python train.py --num_hidden_layers=13 --hidden_size=224 --num_key_value_heads=1 --intermediate_size=640 --hidden_act="swiglu" --qk_norm=false --tie_word_embeddings=false --init="normal" --max_grad_norm=2.0 --warmup_steps=332 --decay_fraction=1.0 --decay_shape="linear" --final_lr_fraction=0.0 --dataset="wikipedia_en"
MLP neurons of a small language model. Each row is named by its layer, matrix (gate and up: input weights; down: output weights) and neuron, and shows model dimensions 16-143. Each number is 128 + 24 x the weight over its row's rms, rounded and kept within 0 to 255. Numbers have three digits each. A neuron's up and down rows have the sign that makes its largest values positive.
Before each neuron's rows, "fires after" lists the tokens most often just before its 100 highest values on Wikipedia text that the model never trained on. A number after a token or word is its count.

fires after: "=" 58, "." 35
L3.gate315:118118122122120160155113165112118128118101121109108152139143149129175156109113121143142175116128162101115130137114152130125096161158133078130139076109099105143079138122146120138144131105175119118089118169139147128134119111122095133179153094172153132151181122131150088124096149134127128110131110160120134118129124114154143138141082125166119102144135154179118096160122132110138130110121
L3.up315:105116106101102150139129156098150144156132127119103136113144150111148131176076117149162162150161133142097116117121122135140121174146093111113099097123109131117096129157171119137139173143139153135133146129172142132114126096135107121156079133107096109167128093114150101102132115097106138157088126085120123105107105166109156143139111102185145108157110139132123155119109127130108149128112
L3.down315:137130126135079140127149154162108116137134147156123131111137126102147112125099106088194156171137107133183129129118137143109133149163148110102155074122085111160104155149199147126110112122119174147100132122123113128129101086157143115101142103174170172164108159094160087136153098131119118148198092156119137120140116146129144145149085124109145126126125150137111163143114099183133133124153

fires after: "-" 16, " to" 12, " un" 11, " in" 9, " \"" 8, " (" 6
L8.gate312:122101106098120133065132130127162156085108096125158143120112122107102146117166132129120152115111130149132139152119139120132137098098143129088115088116137155138119116129078134187152086171141083121133119121118127105156157125120152146152105129140121090150122118186140172117174137141111108105131173096167148144147115132149122138147112140151143131144085126135075160160154109140145151161152
L8.up312:109110104115131104146097170119137099115073125104088103100139165158100127147164118097182158109123154152089134102108120155168164126126120087118135145131125190146127134128114138107116136158132121154122084134130113143148125184140132160115126156164125151127124105113116114148149135155141113100145101177148102109151132093127128141116139128123108196098105149081135128159149151140098148143157
L8.down312:113179152105076149085085133110153079146094100156158163158162138148133110087105154119129122096104166079129127130099123164104169128135107155162124127098131156129116118138135119144132133134137158132070099135104177150139105144107149121138130126149084134164153144126108130110116129155118130128145124139141149108147155128132116156141130141116179143129131145121135094143123140130087099088116

fires after: "0" 15, "-" 13, "|" 10, "1" 9, "3" 5
L2.gate639:148117161098113120136138116093154157138129111154122137080135137121179120084117117111131170143143147086129119135152095156175130125090091163168123125092111130142142106180150145125128139126108111087105125150112100125142077138118124128114156160137149146146157101115140114081131128173188120086160112151115159127111130167167135116152144132103140125141136127153079121096135117100157087133106
L2.up639:183140130138118156096142081112135159163137123135152161142136138107114119140140118117161184109108114170160103163126131103117133105134133164117138129087127115135125134155139145150130175115125091114153134108136114144136107141132119119096116161138087117164126146129098121124177106114119137124133120117109151118100121141121139146108159111118130084139094086131120154106121125071132105097128
L2.down639:125114128092134145118181170120154103067108142135125092125103108085126144100159121161128155147141132137174148142141145111117108141103136107133135167112070162109135090131153114126122151148133134112121156118166173111112131093153140114160161117092132144107131112101156110151140115093119118163156115129092092142102144107121118142179148140123126109152130148133158142105127127143126122152128

fires after: " \"" 19, " (" 12, "\n\n" 11, "=" 10, " by" 5
L2.gate469:112153099115140168115105130107112138163124088142139112097138154115122145147106118067157102104150102121158137096138124131143128172164138057118115113119102129111163107093161134128160080115099140113154137152171161083122098119166165134131113113131139136153100130145105111100173125108120122155107103172143120147120121079140137101136114094126088159108176114115114123144114081108153116096138
L2.up469:119108117158148127109104165140129134114172117132125123142116126098116141108116178093164113135144141115130155118105126131111195145157133087103156116105143101096147121076146112129120112120090139058156141130173126095163132118164190073147119147126112129152119112167144108102131117136126143154113066143135125143135124083126148105146072176132109142140171099139102156136121118127140137096128
L2.down469:094114101157122145105110102152128115150118143142145152139173121084131119136081152158139130141135149097148107063135136150141087153127111115114159120116091129111132106173181130088104128122126111160149169143153163105103132110138118127195138143121167157170129100091114129095126124158142108122160117115119142118175132127115142110149113121125140171123192124151116150110088085102127115081103

fires after: "|" 65, " |" 10, "-" 7, "\n" 4
L8.gate151:140133094114106129116123180116106189141088138065092118089113139148140119120120112134145162094126112150164143141145130149142085119128133124095150136132137095154139197122096134148132122101114131053070157081148130140141130086132148126157139089149120149135132147139119125125137128122085163139101153144148116114131120137149123176135076131134111144104144136127131135128093140136150070126116
L8.up151:107132168110134090110169131115127141145089073129110113129122118121146143105130106154155123115079121114118120137154202145134117120111133153125133123158111115138132097137096150116162157094115178129188121093112131118138134155074074128151161099173108091133145147157122160145106122143104144150129136106162148073152130152115098142103123121107129151116156114104108133069120098121111137106141
L8.down151:131132156104113134169178066090173113145146166108120111135113160089114147087133142107115117122135138112148116153148086110139156119120151118116120095118110112145128161133133137157116170103105114130162164152167104162082115115114104152157091090129111109152124168145090096168117148128165084101138138122135152125166167161138155097155124142095117100106095127133119179098146125114147167100111

fires after: "=" 70, "." 8, " Succeeded" 4
L3.gate36:092119126128090145084110137108150117130157115180135095111101132142143130112130118112121107149135138154126105095110146115122098138125145075158138143091099153135172137134153144152131106135179145114160120151148121107133121091104109117112078116100117108178143097134163094103179141139128165119171130144093145177107112150134146128105137131137116160157093102157104151132106137119107092118129
L3.up36:144117123116135174094096114065163148118142126202156131134117142085130125126179106164108122134161127157114114116103094127153105137158140084133171138059101138106115144131141127161134128120162143113113130113132144047135112128119118121144115111122118119159073106135153129082111131160121139119144123122058126137124097133170098137114124144099126150137115133166122163128093133141138107122135
L3.down36:163120133147144138124108107129128122153085116157175122166172126096127136147098115124139157154116114121118133125114146142110116135145129112148151089152114131167120120128142138120090153086099146135132147132139117094114132147155127125103142114154139136150144160165137103122134145192159126139138128121167150128140084100127157136141110127072129152159160138126162195143120167110140096177175

fires after: "\n\n" 58, " of" 4
L8.gate53:130146107151167121134083123119141141143127106104146156077115117123136130141072172121144119105143119149136135122154167146113117132114124102100103111136121122140159119124172088103118125151114154148072135142151124095116104113184164119125159117101158115105157139107110160129121136093097151125140175116125132173110149120130118131084106147126109169127108141128135155111108147079116078133122
L8.up53:142141077109116121142118155108116147121122121114140152073137153126122151099137054139089114189131151107167156167121155151157148086175108113152109134114148160120152120074181115159133138137132140108156105145119142138139170111127127092127094147118160131149110117111146119163134134160144138124149151123111097134119110113129135134120092137136137134130157135109128142111099125135099132110130
L8.down53:158114131133128104111092114148163101105126157152129119117123148122145176143134078171118152123150139127140121095160148143118104124132135125135119145097132137113116129139197119128119163132137172157122100117088157159093166111067131147145121112154117180173079144146142139133123129129095137128118171107146157141107142171121103137169093174123141151140146147135125124106110105097098105108114

fires after: "-" 75, "|" 25
L8.gate279:141157140129121077146159124100127114108134104157156135113133112115127098157148128141121134092085123145145173117156118144128154152101145086095141139116131167135152133075128162104131093098110130107150165123094117123140156100093117072137141102143148169167128132156116140163145156127135161162131137119103094123144102128120102144126154144147156130120123088079141103117106136079127159121173
L8.up279:138134082128144136080145140100146138089135107126108130104141124129108120126114089157143140083132115152169150180142143159098107112123093094096146119116122128139128160084133111111143174149121166122145116174122117194139150159144141144113147129137156106141115150105134112122130112136116101150124179194119124100125139134147089141140077118137169126100092133130147097083143105135100117113121
L8.down279:116095131092133137199126109102131111108127123103101112114125141137126130113163169099151167095139104126153143126144129108142154107142143137097170158114054115159099128131092133139116109149109126126128133153144139107140086133068116132151103117159106138109159157119154121128101094084149126115138138152121194105117187151100127141126123140119098180128145130115139107098134120089128153100129

fires after: "|" 22, "\n" 18, "-" 12
L3.gate445:117129142097116179110134121110151161163136090133166156135156102141125114139154147123145092153085121133144117120133197136138112095109115129142151147205133125117078126116121107098178121103176154147146113186158123103123113130138146074092140129133155122126115116134099105120137170142087132139146133153152147150128105186102149141135118125094135145104145133116120108130094142123131126128174
L3.up445:114100140125116215127122098109128150123155123059160140166107068145081117137155140173134078147097140155091132118118155127132163114100104143146136145139141111140128114111157103131093107078110131139167112141151106093097087112132142099095121157133211105121107091113170132167087136127130113108117138141148136128138131137150126166126104137136132129125133140133107141131141136149123146162139
L3.down445:162171153105139121138140101087155103085126150115133138164150136122141116141115109113151121175127133139136130108132116114119169131105104129180084124110082109153110164164136103123121123072150123119129131117133148106083140138121175173142088121117130147146125113128131130156118158124141151161151082134125142118125083150112124090158125134142129084125133128141186198141114110151132138108112

fires after: ")" 23, " 0" 15, "  " 10, " League" 5, " 4" 4, " Total" 4
L9.gate184:086146149119151089128133120114131124145165148134102130118087155115138149150143151134160156125111132138105128125077093100106114094167130145152101164089124119138147171105139139113141142110128108139144113111152143125130049123152155133114174114135119130155121110155112128162113126160105131143168125105136166126122168153107108133140070123185160117117132145140170134164110121138166094120099
L9.up184:133143125178143151123123129158100113103156144145168112153078096146147130068137102137111133108127152146147107093113124116145176099155107134079110143111113107117152105121174114116145086140131145122127127117219105099142131100141145115132108139097167168143132138164119113126110112136143105085129148126117154159156114119144067112096151137123155123131107078148136124130123134039092126135126
L9.down184:079153119119128150192131105125075093127112125115138138118112138129123118092123123165141162121115106123129131181110101154090104130116145074153150124095054148101114142125137191118154112103176109144135144122081129134144142143057116120138157158133132156127158122121131119093145143084166114140175139125131138106138122142155137132088124138164129155118128128143108143147132106152144131098167

fires after: ")" 23, " —" 14, "1" 13, "0" 10, " 0" 9, "  " 9
L4.gate199:087128156109190160138093116103099170117151115112102122160094116148134112120158134134132132107159093152099131075117147134092094108122163095145138130102141081098157129104102147173135104115145107069166152118189112138142127132096120124110153114130114127140127126123164094116069154174092113101134151148147132103140150112133110119108129132158147176120079145122109138174086125159118108133134
L4.up199:107171144114158161110172154119085144165108064107134109099131086129117148118128112166103104129096091098137131131114143135122076143120151129124169100126100132095135110147144128082169164166124156139080153093116153116116157116118134140099152118110144099176084117108104135120114152095130113113114137071133123110126112120121108126144172128111126171120151123124092101119097145153090118080132
L4.down199:135152137134195148149117103094070086134139098157158161156174138117191183119128120107082158182124098137123121136126122132087175084127119132150152135155079104109156116098124155127152175158102117130122106135119087121142134119133102152118116105200146167114132147117122139140124120146116156149130093121121125109101116134148112089155124113115138138130160135104091120131154136132152142144080

fires after: " the" 35, " a" 19, " an" 5, " The" 4
L7.gate590:170141151109131088107140119111137127138172148137157125135094138119106111147158149127148146090120135138135125115133119163108123066110112118119151123172192124147145160117172085095134123134115122115176151142133152122106129107137130096159179138165131139128143150120148104114159134151124120129151113172166131130173135101099133157126079136099155055136138120123126138152107110188153132104100
L7.up590:119109117133159128192082116166100164152145125114139168120157115119131145098156143100161122123128123102131151109126143103126143076159106112146121100152161141107166121107120168138112111171107121128129169110146119112088147165161090117105134129159127113124135126131099159134129096121105113101155117136168087133130120114134149139107115104071117120137151159134114153116082182119139090115124
L7.down590:160130126134125110137142124139136084132130139083144103158127126110093151138092120126109099125109127124122135103120122122159158151115126118165127133131124127176128104165094190144143134089188155141112139126129097115152125156091122121152151120131123081168151142133094161147141099102121119110100099176112117138113126134136142113155088143154158153071136080159125135130122111027093101130145

fires after: " the" 42, " The" 12, "The" 11, " was" 5
L7.gate262:125150147114185109097094100108141124071160174114135144118159120114119125079103114108111159073110125146136109109114101126111113117136109085110130149128146151187116125145123084097138098103156176157152146100117126131146121120138116110119111081158104161113095093124140123117126152086173145127156085173121141125069117129146098147169118132118142174137120110073132134141133118133072143099143
L7.up262:113135116168172123135117088130095124148139124154149160131129094118105130144127128119093155127114151148145140127143126109133131079153101093115158161121105131126146149166136099103120138085181107141118115123095140082129153115117123168162093128123126115135102105108186140075114156130197127120140113171134132150116118138151144159127132066116140161133096103087118140172150131098138155179138
L7.down262:135150172139163143124163144108140106170095151119141138130118155117091104129146178116135094161115129127100112123090114143119128123140126114075137090095172108148126161161134125141120115097110139125136115149104154096111117133126181143121095145098080134142104087088126157151112134093164131158080098149116148114114138108138089103128103177099152105123159147166112132122119134090103092145089

fires after: "." 28, "\"" 22, ")" 6
L4.gate463:168124144094121120096111138114116143166096137121087137135099153112122099179131151147150158113096133136130108110123081100135076116108132116126128127116139106139124113153133129152110132151132123107114117128170164168172093116176150081120126133181176162127140175156151094128145129166120161138143109100105146144130153160148141152155108139130151161124115166095102163135113128123122130129146
L4.up463:176123133110100125142082138187138156164104137144163086113173136125107104095124121105113141137116110169113105061118126111128119181137156087169089145159104170117166127126108157149113090135168112106136147136125082108116145132098157119119113093120132123179105093150094106161148139147146185117094183120109118090120100137136110138145077138150153151131130115115172157135099104112127163161124
L4.down463:134071089115144162126158166127170147155117117130156119126124121110134142121062096131134094137135158144104137115149148113141082110098117129110141136132136151115152157114154203111117074147163146121082124138118146151126116138163122117080152128084110161131139154113136094142106118170133129128105095150103154142161153142117132108138102145140137167124135098134126171148122094151154144103153

fires after: "  " 18, "0" 13, "1" 8, " —" 8, " Report" 7
L3.gate416:121163178121121087134109118171087129139162108133143122110112137121143140160132140180135167168117120143114114113134120110128118137136107139165174134119102122117177124113136152124126124105083093089141133179128096138148103138121161155073153174113092167114095151123102094116100159163151152134133157148137134131163128089089079139154154139128181105168102092125133102124129154154104089169106
L3.up416:104132144183177141090179104151100156120117098125134152110177146133123139149130110148159140152121122117100086110114088129123183131162144124140160115118133107137122126188152165155108110149100132102173110106136133156105118089104176122133124126134135120142136102140132088119127171148098101114148153115125139113098153099130122152100170086132105123155098108087108143100119163108123091134116
L3.down416:108154120143090150176128136133125113090148188150115103123164128083125117091168163121135171104161098157125155088123131124117160122121172117147136097116137159159131116182137116141104146104134126105103167157096142115114132113091139178127134135108126159139127101115137108065161143167145114107162117104117123112112133096145158162151156123114124153114132121070096108096128105135146082132144

fires after: "-" 98
L9.gate246:111102141076148130143141117130092139096129112140110111115139095128112154116105089136067162135103139147167143120099120146126108110114147119123145109159117165111125131115080138128108132135115111053137142118138112121150123148144177108136129123143139140083128130165117128075140125123119121105099164133134117130126113136101105177109138173173140132136066134140108139121119100119169159149157
L9.up246:134124120116139114142167145095120158112157127091133111153126131104101127123102131142161137104083152112161129161142183144097074098150085144134161148088100084172135094129129104148141141103160136104115170112090132134153130153101121142151133127128129125139124105102137102139147094109132117139084162086126144094093128142116135124114113157122154132127111149159132102108115155119186126171136
L9.down246:103147112097161118099138150150104060145130117150159140121101103119142121072158148141141130134111117148128127126091121155084101113131140104141141143082117142175145091149137145097148102141142136120124171177095142146118120120164138088163164089151142121101098151135117105100123098110142130148134158109134098173175109144123120124157141088139106152083131138104139131116121152094158166089129

fires after: "=" 87, ")" 9
L8.gate527:155148146128119115100104151169187105123130115126165110110108133136164135154104181098120137136165147146171106152168103132128097146126108122128160112121113158163101132119136159164115089146122102106130129142136114090141124052131155135119143160131098122157140126124129154164156154126132132135173123083099116095123127148129132153171106139115117129157172091134138137138147114113129165109153
L8.up527:153118060092159115150121126095149133140098150157100102095111153108147160100116091103135117161145090104113061141134148131126130138128154101159138116118124159095075107202130155164168118124189148127144158116127125143150145105150149096167101123117140130138151142088098116155130105114127137109111150146100112088152107108143125110135111155153104129170185124141138140183136087114137151135129
L8.down527:101123145167161150160155114165143153150090132164198101142154112136117133122091128138130177155143116133147096138134121142151110165108121143159124109111001158124135129124143101153136125149140135121140118181106106134095126091146119124150129117118153129154119122142126074150125149121102119143141139127127173129130146164111083131101166156110139104162125087121152151127123141082156131116163

fires after: "-" 100
L9.gate563:124107157100120136142115090108107120171116070128144127115146137148167109095121120136134092089164127147148129122099149154153124125095108126124121123160082082121120164136130144125143137124124131126125168135111116145144129100093133117120126119129083120108146127177103164099107162169137155122158103155143105093131119133144115194145087142130122102151160145161110085145116105122156136128117
L9.up563:147126139178096133103118149109138116121133152116132147141153136102131115160088136141130163112095104125101144122129128177113133076143077110083159134112118117096104126133140150064172138109137148146096128139182143126171151127144153134100159111132145136134127135143114157133136173144168132110171128154115126102139101157143099153157112144146161130112125128097106085107132123118059076146139
L9.down563:145080095113097090099170122122102156142142127094112138140132139092109149128111180145128146120158123096124113108150083110146094137153138163159128059113059086149114117155149136184101146100130162165137124136152127133075132130098126145112149110118094128134140113137138085117129144145166111129146119106165128137135128119126084091122157146090103129120132094126127102125144094096087132069130

fires after: "  " 34, " —" 10, " 0" 10
L2.gate283:110138120186160163123166102176112117100087143117139113100160114169111130123112136108144125149133118098127121139157080148159123096143096120113145111114105160158153103103108128107170114140124086069144082093163149130122086151114138141138138150093161133128162110111140109099171107175137133129123131131155099116108129152127116118094130136130159098133133103139096088123117121144149119185066
L2.up283:112112156150134151112133127116103151164109117144124131130101164106125149108143100108083167148149133131167107113114091115163136140114139159101130097135153088165137132129095135059112188143110113109164124078134152107131103158103107133120144126146122119124108117110104116144103124103133151140155122149119170152111141157082083147126189127141072108113124129147094098135106133144094140149098
L2.down283:164151089162125117134130096124149122140116146137112158119171103161128120105153183102104153091145137161163123122135116093105164141103092131124107107133117129137152107143074137103096101073133124130120144162115081164122123140157123142116164096121156147107140099132142149099164166106130148152150129098108124128080108114121095141111103153145142127153145145148119138112157174142113103136139

fires after: "\n\n" 99
L4.gate62:135164086114136164149107164120101149099117114122100137089063149146129087154147140111138121116137163145120172112133128150130102101143140121131128132129098091113118170115207168141147100107133147112084128106172135100119095103121145144122136090111125139138175144127105073174149134114095151126117144136105140128113153132122137188153120143148143160130140115120128103101136199122091118120131
L4.up62:151072116095172166098109120140179136099113129178140138132153092140124106112154145146142116140119136139147113131209116108131111102113160159138137123164172079095104173129167115162179125115114095114122144150128109101145132106156148133122092173131133092135159128142118134140143153124138125144146124106083107135158150108107109137133107148151097171131113101111099148161118114135102141123113
L4.down62:164119134119128160069118135132168105109097121100149109165145136110110109134135115117159135131096124093140157107115077145119162097116123104166108125119137116164145121149143149138131120133142170153104086122130133135124145134163113171141173097106087137155151146122101140125112133115146092167137122111125123128132135157139126160168168163100111173129156091140107130158106137163090142090130

fires after: "=" 17, " (" 15, "-" 11, " \"" 5, " time" 5
L2.gate263:102112159079093114079174199118143137160136070150141150111154187160098129117133171104150113111112129135146113157149141106143122100123136163101128081145146120061120144120141122152128134140128114138114131117156116064096091144180138109113095082124122141101093135125089160111144168143100133134112155120140104134111138145139121120141116129094097118132152139120152115101160149105109081084159
L2.up263:115102145105142152108103128125112116125119124118108104077127150120130091122145079160107134093103161120141162086128102128167143154123136124148113137114144130140163139155115131115121098120138109103130117125131127170117126105145125169120155162134128148105101125124093125101115104127148147113168090154147113065108116140126088196175154103124121111151143126126115148142126152115163157117130
L2.down263:141118129119094159130110132126102142129173105137112101121085078140117108102141157143137151085152146110152130147131178124096158144192088145125085167127138142159072101122125137148139154096136134086108124148126094118079142118132094098131121140109125103123140136078087145121142126116113142072162091155159120099147119154131118132141142100139119109114130109103155137138136085074154155149152

fires after: " the" 34, "The" 6, " The" 5, " his" 5
L7.gate176:139142104105175114083081151156157067123112139176163161115115123092117145131133119086135109121100110141117118096147113143109142120133131117177100107145111171171118134132151160120145090151126152111130146138141129117140123118154138124122140097136154175167129121122125141071113170135121185177121115142121158149122143125138126176157085120141117171148110097149153105141097130121127125169121
L7.up176:131123135165138097131149134128100119124154119124167101118107126153166129118129130133095105103075124157113134137133134128137160109144098089126121130139110117116138153134141133094095146153135143138156140128155134113113109124118108108143138131114155115108129120149121096110165145129131169141149147152156156121107168140131123137133131108165149082131143151128084135080117166139132081107126
L7.down176:174148124109098106092110157088143078118111086109156130153130141115094078128108147137111088128087138134094109102167101105133140125122115113115140141183094126158132159114136127152172095101147150147084131097106121123158125140121165136135152122102142144129144128209081130107092141150150112110120115103052144137082116133123112096152127118139157185129144127136107140133154103123108092112143

fires after: "-" 25, "^" 14, "{" 10, " ^" 7, " \"" 5
L4.gate477:177150145132102153113129110117143167120090103149120113111111128171126134110118118095152104111134120070164113134138145136160128101136176139098146106149127086110111144138092103128165111116143106109134123096163126166128124112152176140125120128126152133154127115155087121164121121150081104148169136073151131125096119130100080091140171145137156144113109161136103125160126122170150110152128
L4.up477:144150149144065141154131105157122103134101128122155167120128107124117137096153131135168101158152118155130121125134112141147115131164119151112128143125098117117125185127091119132106137108154069168101134173100134143107119146115116128123105149144091128141175134109158108172172098123150096139169166101094117148111123129094160132154125155175142127123096073126133143112061095152146174107103
L4.down477:108134112128126151098113100136162132130081146139128145113144109120153122122134178084153124118149136121164161130140119150107161102155136137085170118134139052150144107159131099062097107120129111161131104106106074117082107151135149117128167118132113123157153159159131138151161127140135102111144142119145125165119125123161129167135123117161145117162137142106124107151127120146112107102135

fires after: "\"" 29, "." 23, ")" 13, "s" 6
L4.gate497:137105124130167148113136116147122151086126157118113120113093137117145091096113141082135130124132156105127103139125093104134122143119132159160113111123141140154135151122135121190098140172098121113090163099165156131164154086127126100144162057174116114132143160144123147155083119134125178133125105136116150115118118141166161127153143130136158153150150104110116140123129126159137126131144
L4.up497:112143143097159126112142128088124099118112119113121086094095147141104090150131112127124113133146138126088143139111113115169106111104095133127164090126103143127114117127136179193161152166146130136121141158138146132132158134113148168182077141125086124147142128155131113114090134164133143138148140122172163116085089087098086149126114129158138152113112121160187075107140074118121166126124
L4.down497:153118124122130126114107161110107148098082123158134160136144105141099142121147138118153120177120153142078128107154091157127105131135163087149157111138098104115095142097185145103141139108135125131107114128146125106123133100140094125130161132139130149114166166166113082090114135141116108150122156123086125110107162141144134146098107136138141111121135148111102166166159126089121148159179

fires after: " |" 46, "|" 34, "-" 15
L9.gate145:149114099119154143146111187145117124109159107157089135173110118121169133063114130112119130103088131154129137097166133166153125117095123106074133110157105119123102184138159109121131135147072142099148130119130146150135131144113146133107168118135146130078123112127079104134118162115091110152144111135094128128148077132158106144145100138150153113139135129150135169152101114079143145112159
L9.up145:139099110125132134141120110108115100108157096093128131105143109132112125118140137130103116102120145106169092090150128131130172142088109151115104104105173163135165131115111145105119121103142148144190110131115136109158110162107113133122147113113144126135089111174168155138154139128132140104153124129097157119115127114079086136156131161129153083152120099118164091130100110155110084123100
L9.down145:118133119133110117137097134070089140125125066129119132165132098125134107156144103104134105110137075117160155128113133126085115133129101177097169077161045153145105096129128134098124115126118188143137122127124104072100138134121098131116111151130130125124148111131145134114172131101132132149113137134126162148157145116137079128141160148138150124122085121090119103094122144106126098089142

fires after: ")" 28, "\"" 15, ";" 9
L2.gate419:113118086114154116163156135136101133151136111115109169148127119107150124129106154164137126113136154136108139150144129113102088123108097131131132143086129140106118161132160095116131063123152100117110124164067084127143140136102152111134124110148143176171104101148134114169140139099155122127138122097158167103152123161154124164129090121138117141110110118118157168119106112134132134108080
L2.up419:155126111146152116179136121154100145135106131110140171146121117169152154095119128125143144089126138166095100131126149142101113113085129147153125122121128096125118172121185129099137084117121107126109123150131126097150091148110105090129140140141118179177087118181124103160153153092160113130169100159152158111125124166140133141154122130173118163124140136122135143094109115103126135130151
L2.down419:115138127140122119239130153100079098128160106130158115116146135090135133126150142135119125138133137155132149188129141113131138128105123148139111125122020141133155121063117131110132130137130153129137168136130134108110161113065087138165075116131147125138129141186163169128109133093131136134088158141126149123135144173115118141105158148148098113125134145084135123153113129111121121140138

fires after: " \"" 37, "=" 20, " (" 10, "\n\n" 7, " the" 4, "/" 4
L2.gate246:166080097158122135125126164141119123152157089152134155106155147117108112107111151132149149139135130153096108082149123128107142137143156174079080106185120099155134167145111131140133119119139123079119122136156104131148131143115133132147151136141120128128139169175103118128129106120115097139156121119136124105117139148109133170163113112135169100127119159164139159144094107153133084122079
L2.up246:112123140103131104095128160125106133118139128113092151111137162130132135122104134108131120071085122122153102098131132104131158133195142155090101103146146053102122125155143110149137167113097132084133146094127109118094135120125138133179138143099122128119137117143132127084157136110135100130124107141142115095129125107162125137185167125111150091120100127109155124135093107149113120163117
L2.down246:157113119138122121182144152113173158124117134134120121083097109117137124139126139097115151121140145164137166125147120117150093148144123143161142112083102137099135153159189135170117164102103153093060146116138139093119131113125147153144111096142135134104132102144122115143136164144153101149119130154090111143152115126156149138127118115119107129129122142135131161149113111122146120141177

fires after: "-" 24, "\n" 18, " 5" 4, " 6" 4, " 4" 4
L9.gate54:148078136110099125097151095140105096179107092155132079117163107155113146106141155151123102160096122104150109147083188139114101119130128157169135159083123127175125174137118091097155131127156126170146147130119134116124127124129165092118149166137132130130123144132124110129125144121084124151092155184136100129102098088109166101143119192083094159134147103123097125137118148106156122163148
L9.up54:118154131058140124128165126101126115124155105106112118134127152180151143144080111132170072118119128134117149138113167143104068135129132145138154138091135109109170132108143129112133125160106105141140200113167143122141122146119095140120134138136080106088149169146115098164128113156178124110135155138134147151114136156119114135156129148106094131083125117103097144132083121134108123166126
L9.down54:131144092145107180132175135147140125084097152110109131177134063149150128141138131084116173133148123126129139174144098157140143133151096126145105130133129155140154152125153155133075154154118146120083133162145121088109120117134083147138097137141108123168166121110131155075113125144155105152139141148132128115093126123142068140102127137128111106107083102114134116134144127125142104150129

fires after: "\n" 77, ")" 7
L3.gate306:095095114107081138140129150123123109121129176120100142138116107131131112110114100126091136161133179138122136129126146147074129124134159103138144139081133122093175123106108144136124128117126145125084168114121117104181161123112136159135110113102162115117119109154144149156135082116121109140118116122121148134131147121143132097139139088142157122084138127114150156136122166115060197145121
L3.up306:094098140093106134171181132098135090143110149170126148141152153127109122086148105119119156109121132110097129160130142137078112106109152107130136131104132137105150118119123119104148117104112165131095143090144102098153133143147104151126117081123095125137164164138141165141175079121149138109107143156147120135138106117180103122124109106115130112101129142143183112103081119128105174125110
L3.down306:151129128132124132172140147067094097133113074151127118126139127145140112121123143120121137129131119105093116126132159106112122121095153117136105113177041143180121144095134109133090159103090151102095143158131122122103140130053143127118093139134099089122149130135148142139159146117109164134120123130127145104104117151143168147126115112150114141103170140060181148155121129125148108126103

fires after: "\"" 39, ")" 15, ";" 12
L2.gate402:147132130140118093150094141120109164106137105137158149175084056166147120116087120109121132096134139140129130143149116189087066119141096153125084122143137141137124163131148115158157134144119119112112122138127168113131109165120102134142146142149114162133092118143115122125109113136096143090141154150168111131088101148133145140118105145204149131132117130131139112122088127147148121074126
L2.up402:149157105118126076157108124167076104100153127105118149140132113114104117121092162161136135110163126101085096138165125159077117088128126147156138118123116172124139130109128153148137134133161128106059125154133150102127153099108103159132123127149140163152128134147124086128080091089142165133132140125137115086094112115110132152094173102193146175172101129147143130147117121138141106117082
L2.down402:116083083105120129190135123148112144116104107113109167164105123092112135160084157141142102152119110091114148152109135138119114171149063143156143135100062117094133166109104130095120117138132128091108133152116104141132142127116118108104115057094163162107142130155168150126111110111131086132085167112131120126132142119104121145187126115118101125124103109116159116118136132143132097111117

fires after: " the" 20, "-" 18, "\n\n" 8, " \"" 7, "=" 4
L9.gate363:167134099110131129111162129100103128133141151112177152100116111137083131138093146135058119153104141125123132111136121113110085147126162144102122113160140138121088111129143169169168093087128117160130107129163124145112079127143158138150143183175141117129131123137135085117170097134122106133141177101064122144133185108102116145135136129125116112109112127165142120135140129153127109147161
L9.up363:085133085136111113111124160132160154089165112123096105110138104129115163148159154117129153100151139122083183146166154102100133171156120089135154134143131124130126090097146140138143093137099141135092106107121129146133059126118104135136125124137100127107142124135164106151111155135156180121119130149115159136118160117122135126151132107123108113097122138153150110108117104157166181108138
L9.down363:084112143121098135086165132102144120142119151118113163105167092128163118107113156117111114159095147112124155128143096128103183116181163119136121120142159119159106111151133141130092136118093166096152166136139125109154065147121120115154157111176110141106138151158101092140113109135148140069147151102084152124161157153139137126113155097115101134154106144145130151101148143136153107132127

fires after: "=" 61, " =" 8
L3.gate233:096112110109113151126158120110154138117125153144146137092130118103107113131122120151143143138124111114168128154107149151137125200132142139173084097118127123104140150146138117113140097139152131150102123164151177095107112131114138149130158135121107120086174121107124114093101151207122090146167135201132120132113102151142119122106095115135138190118120082153122139142107107147120138117116
L3.up233:101130100094112193135112158130120124118132156085087126138112148147136114119117120090148106177165176182124113133152125106117115136136113151117141095134168120126133117117130119120110158120090143144108069156161124066118105107139125149119145150124126090172144087164150135098146125137144129099131141154118158132147121162131120154131104141097139123132204176107147134114074104144108148135123
L3.down233:139101141117143129140123104152126130123143128177151124126151168094145096115130118074154150119146121111156107072152136123167129172136118123146090083162071089160129173089158109123124092105086114102147081139134124110103114112150125161125117111167117118145147129137145145084143124135070135122155121131122126112154140165123121145146097118154106080110126098127087178132125129156127139123113